python train.py --n_layer=9 --d_mlp=896 --vocab_size=2048 --activation="gelu" --norm="layernorm" --norm_eps=1e-05 --qk_norm=false --attn_scale=0.125 --bias="all" --init="uniform" --init_std_o=0.0111 --init_std_down=0.00512 --lr_mult_o=3.0 --doc_mask=false
MLP neurons of a small language model. Each row is named by its layer, matrix (up: input weights) and neuron, and shows model dimensions 32-95. Each number is 128 + 32 x the weight over its row's rms, rounded and kept within 0 to 255.
After each neuron's rows, "fires in" lists the words (lower case) most often at its 100 highest values on Wikipedia text that the model never trained on.

L3.up354 [127  92 142 158 142 105 138 103 101 113 155 148 135 117 112 101  99 114 155  91 140 128 133 142  94  93 101 166 125 139 109 154 140 132  95 150  63 134 211  94 195 145 154 136 123 104 135 121 176 154  58 142 129 126 120 129 111 133 135 129 128  91 101  91]
fires in: "of", "all", "some", "his", "gold"

L3.up893 [155 155 121 140 144 151 133 124 136 144 191 117 142 124 121 112  92 112 112  76 145 116 158  97  58 101 120 168 110 170 134  67 169 142 118 157 121 107 181 201 146 116 171 164 116 152 138  67 147 167 130 160 145 138 145 185 123  87 101 125 127 127 139  98]
fires in: "of", "by", "to"

L3.up508 [135 103  91  97 172 107 104 175 112  67  88  96 171 132  78 103  87  88 170 111 215 124 187 146 141 110 110 103 141  83 117 125 140 126 133 104 163 146 148 106 151  38 175 134 111 143 121 143 108 131  67 112  88 133 111  82 150 144 135 108 122 183 129 106]
fires in: "such", "jr"

L6.up310 [138 130 138 153  77 165 172 158 133  91 125 174 161 109 115 156 132 185 152  85 156 122 109 164 135 165 157 128 132 141 112 135  68 111 125 166 132 157  40 146 117 147 117 105 143 162 118 129 122  91  53 136  91  68 159 125 132 158 189 121 141  65 141 116]
fires in: "also", "he", "was", "she", "finished", "would"

L3.up389 [133  84  86 153 123 158 184 158 205 124 131 151 146  79  94 168  89 165 113  93 117 109  77 116  65 179  63 164 180 127 174 140 156  92 156 150 111 126 135  82 156 114 113 118  98 120 152 144 160 125 122 129 146 103 198 173 137 117 137 176 151  99  89 175]
fires in: "or", "other", "some"

L6.up637 [146 141  78 114 107  73 116  96  53 224 132 149 137 163 139  77 135 181 113 114 155  96 102  74  76 106 154  82 104 191 150 184 201 118  72 115 129  69 107 146  84 104 124  82 146  95 168 149 161  79  82 141  93 138 108 107 160 146 184 161 152 110 103 126]
fires in: "of", "there", "theatre", "often", "dedicated"

L3.up762 [150 148 126 175 132 110 121 141 144 128 109  98 114  75 103  75 135 114 168 124 155 172 124  70 157 164 181 147 138 120  84 123 113 156 136 115 155 119 122  56 155 173  97 114  98 164 107 159 148 179 143 118  54 137 129  55 163 140 118 192 151  94 168 159]
fires in: "helped", "you", "a", "what", "t"

L6.up247 [104 108 131 106 122 110 124 100 172  70 112  98 159 127 118 109 117  92  83 135 117 140 104 143 150 144 127 177 148 102 145  94 113 119 123 148 197 122  96 106 129 144 152 110 151  77  83 167 181 111  68 115  56 128 163 148  79  69 161 116 139 150 152 131]
fires in: "of", "portrait", "from", "on", "near"

L3.up451 [139 146 163 162 136  72 119 157 166 102  86 100 167 141 158 190 142  92 121 117 167 127 128 140 119 185 148 166  88  95 160 131  82 139  98 130 193 153  94  91 129 140 125 124  82 147 100  91 172 174  96 148 132 136  96 125 143 119 186 117 126 104 156 157]
fires in: "as", "became", "his"

L3.up535 [146 161 147 140 108 130 145 124  75  88  67 177  99 176 146 190  95  90 145 122  89 123  88  89 118 102  57  84 139 164 154  98 116  86  85 130 151 125 112 134  53 135 131 111 182 130 138 134 127 132 117 112  93 142 121 127 112  93 136 169  82 133 155 161]
fires in: "he", "and"

L3.up218 [156 116 149  88  85 107 132 131 115 169 183 124 121 105 200 201 103  94  86 141 163 113  88 165 149 128 111 148  96 144 186 127 188  55  83 173 131  69 150  90 145 191 104 106  59 116  62 102 141  70 181 158 103 125 182 120 108 151 107 198 142 183 155  51]
fires in: "of", "ekaterinburg", "early", "three"

L3.up26 [138 120 110 152 119 202 201 151 114  99 127 166 171 153  86  81 142 155 149 141 116  89 178  95 170 140 122  94 145  85 127 128 121  94  95 145 182 121 196 135 142 178 134 148 119 123 151 117  91 178 125 136 156  80 154 144 118 113 151  60 175 143 140 113]
fires in: "one", "each", "both", "who", "member"

L3.up773 [142 136 110 140 207 137 110 162 111  81 106 115 166 112 154 152 105 128 133  90 131  44 210  62 167  74 118 148 142  99 143 152 119 111 133 101 146 151 152  95 123 166 122 145  72 134  90 187  97 136 107 142 134 158 122 129 163 103 127  49 198  42  94  94]
fires in: "career", "football", "baseball", "catholic", "life", "czech"

L3.up370 [161 132 151 120 146 167  17 143 122 157 168 150 123 122 118 152 123 109 140 129 120 132 129 107 132 133 191 132  48 155 145 139 103 145 129 108 139 148 108 108 153 118 189 170 142 107 195 106 144 162 103 109  83 122  88 138 116 112  91 140 134 153 221 183]
fires in: "of", "american", "secretary", "modern", "social"

L6.up211 [154  98 140 200  91 150 114 116 111 174 121 175 106 110 125  91 105 141 144  65 174 113 105 105 104 166 174 102 144 155 128 139 138 152 193 105 132 128 158 186 112 109  92 110 115 132 164 131 138 118  70 130 100 189  95 126 187 114 166 146 172 207 132 125]
fires in: "a", "on", "his"

L3.up653 [133 147 102 151  99 120 130 113 141 122 191 141  63 113 138  63 105  99 144 163 118 137 167  95 136  81 178 205 147  91 109 219 152 139 134  74  92 130 145 102 128 117 103  49 122 121 108 117 147 153  71 126 187 159 121 106 125  79 172 151 162 130 149 156]
fires in: "his", "her"

L3.up879 [172 107 123 146  92 114 141  83 119 149  96 128 106 109 126 149 112 127 163 129 130  85 174  73 127 153 123 182 109 113 130 187  88  91 166 172 173 178 107 125  73 138 120 155 152 112 104 205 201 140 120  61  94 131 138 152 170 102 118 151  72 104 164 151]
fires in: "of", "died", "taylor"

L3.up362 [143 102 131 122  88 124 126  99 116 126  72 198 158 158 129 106 120  63 115 141 106  75 153  77 131  87 126 103 136  49 107 129 152 105 113 188 132 121 146 131 145  93  78 111 150  54  83 136 145 126 123 122 145 149 111 140 155 144 110 137 162 161 103 137]
fires in: "from", "ekaterinburg", "since"

L3.up524 [133 134 114 187 120 152 123 153 163 146 150 125 148  87 150 133  83 157 123 143 107 144  88  97 148 147 122 104  94 117 166 118 162 131 147 134 101 103 165 144 105 129 127 103 119 169 111 104 138 130 176 137 150 103 130 119 151 139 164 103 127 167 229 162]
fires in: "with", "for", "under"

L3.up760 [142 130  88 138 133  66 130  76 144 138 137 141 185 117 150 173 145 108 128 115 130 123 129 137 152 159 107 137 188  90  80 102 134  95 116  51 125 129 138 109 132 163 147 110 116 128 107 108 143 155 122 145 147 149 150 177 118 137 214 104  95 106 176 133]
fires in: "most", "some", "many", "several", "roman", "of"

L3.up691 [152 119  95  88 102 136 103 118 181  66 144 127  94  89 129 146  93  98 191 151 120 111 121 137 115 115 133 130 183 161 145 138 117  98 121 119  94 140 116  99 184 167 144  93 155 159 140 129 146 133  90 156 169  95 169 150 151 125  69 122  94 153 101 152]
fires in: "to", "joined", "senior"

L3.up20 [ 86 106 120 125 119 146 157 123 123  85 114 133 115 137 145 147 108  90 113 132  93 149 129 104 154 157  87 167 131 121 168  93 165 152 177 127 115 145 130 155 118 166 127 107  91 219 169 113 140 140 190 159 136 151 153 118 132 100 101 139 154 123 168 147]
fires in: "following", "after", "spent", "ottawa", "upon", "to"

L3.up234 [ 62 136 155 196 174 143 147 163 146 126 164 150 166 161 114 148  61 138 148  80 117 166 133 116 126 105 168 129 127 163  76 134 137 108 110  74 125 120 159 203 120  83 156 137 152 134 131 111  30  75  77 180  85 112 111 106 158 105  91 113 118 120 165 121]
fires in: "his", "a", "her", "an", "and"

L3.up647 [178 126 150 127 118 119 138  68  87 156  96 144 153  79 196 151 115 148  79  76 115 136 160  92 140 175 159 141  80 110 122 151  96 147  99 146 123 136 160 147 106 115 164 156 168 130 126 142 166 161 123 131 106  97  96 160 105  68  86 122  88 144 119 175]
fires in: "by", "for", "with", "white", "and", "to"

L3.up360 [113 169 143 147 131 153 122 158 134  82 148 147 160  71 177 107  92 103 128 113  99 126 171 119 100  64 116 100 168  90 107 160 171 147 147 142  96 177 134  93 131  93 122 137 122 137 136  97 151 104 122 219 174 161 200 143 109  75 143 196 153 121 203 173]
fires in: "that", "to"

L3.up197 [134  99 165 152 106 113 151 154 113 112 112  89 127  54 175  61 112 118 110 199  52 106  96 143 130 187 128  85  75 151 157 136 144  71 159 151  32 124 130 167 126 159 128  81 168 143 163 142 139 148 154 133 103 195 119 153 157 157 127  76 139  74 175 116]
fires in: "with", "had", "having", "has", "have"

L3.up483 [151 116 103 112 168 126 161  89 140 132 104 117 178 128 197 109  97  93 132  62 143  85 143 148 183 145 145  98 191 164 175  78  52 134 104 108 184 136 121 167 140 138  96 140 160 109 174 138 158 168  79 161 108 134 155 133 138 169 122 139  65 104 191 124]
fires in: "such", "same", "whose", "yard", "main"

L6.up865 [115 130 143 149 123 122 206 122  62 129 123 123 119 175 143 140 110  81 109  84 132 135  73 171  83 145 169 100 160 116  61  91 104  94 120  93 185 129 167 128 109  94 126 128 185 120 110 146 133 121 173 161  26 111 114 140 131  88 120 147 117 121 162 115]
fires in: "as"

L3.up87 [124 153 155 153 112 166 101 128 134 107 113  76 155 125 125  85 115 150 197 111 136 123 155 108 116 112 137 114 112 123 120 143 143 149 145 158 107 136  65 114 174  96 176 174 135 110 155 158 131  90 115 125 141 157 130  97 133 154 114 143 165 140 112 109]
fires in: "to", "following", "does", "and", "investigation", "changes"

L3.up147 [106 106 180 106 152 148 123 116 110 136 118 151 132 116 149 135 144 127 159 115 128 134 104 163 109 153  92 171 101 150 123 102 111 123 137  98 102 168  74 124 167 138 126 123  58 105 158 109 127 201  75 130 150 145 135 177  95 143 120 147 123  95 122 148]
fires in: "also", "well", "early", "served"

L6.up311 [141 177 150 114  96 116 114 170 191 117 142  90 140 141 151 146 102 121 118 100 111 161 123 110 122 131 191 189  91 167 111  71 115 179  97 111 106 142 104 151 131 149  99 149 168 116 113 137 104 131 105  94 102 156 211 101 103 117 118 122 146 155 152 105]
fires in: "his", "the", "s", "a", "this"

L3.up782 [109 176 171 156 112 122 128  96 103 106  84 146 166 123 137 147 133  77 100 122  99 148  92  91 166 148  86 171 106 137 130 158 151 108 105  84 163 138 139 160 126 170 149 135 151 124 153  42 163 184 110 115  47 154 139 107 150 189 100  87 142  89 153 137]
fires in: "and", "most", "much", "children", "almost", "cost"

L3.up635 [142 120 186 121 159 132 182  87 135 156 140 120 174 169 114 100 187 115 184  87 205  98 111  51 126 129 117 187  45 122 146  98 192 208 111 122 120 104  79 117 102 131 103 121  99 181 163 141 159 129 129 122 161 111  93 183 102 108 150 145 100  52 166 143]
fires in: "to", "helped", "lodge", "lord", "god"

L6.up182 [177 127 132 136  75 100 162 140  96  87 123  70  88 153  96 141 116 127 146 129 172 149 179  88 158 143  63 191 125 101 164 158 138  96 147 103 130 108  88 130 159 120  87 152 162 115 100  95 129 124  87 104 161 144 162  90 101 123 135 147  97 165  97 175]
fires in: "and", "of", "or", "upload"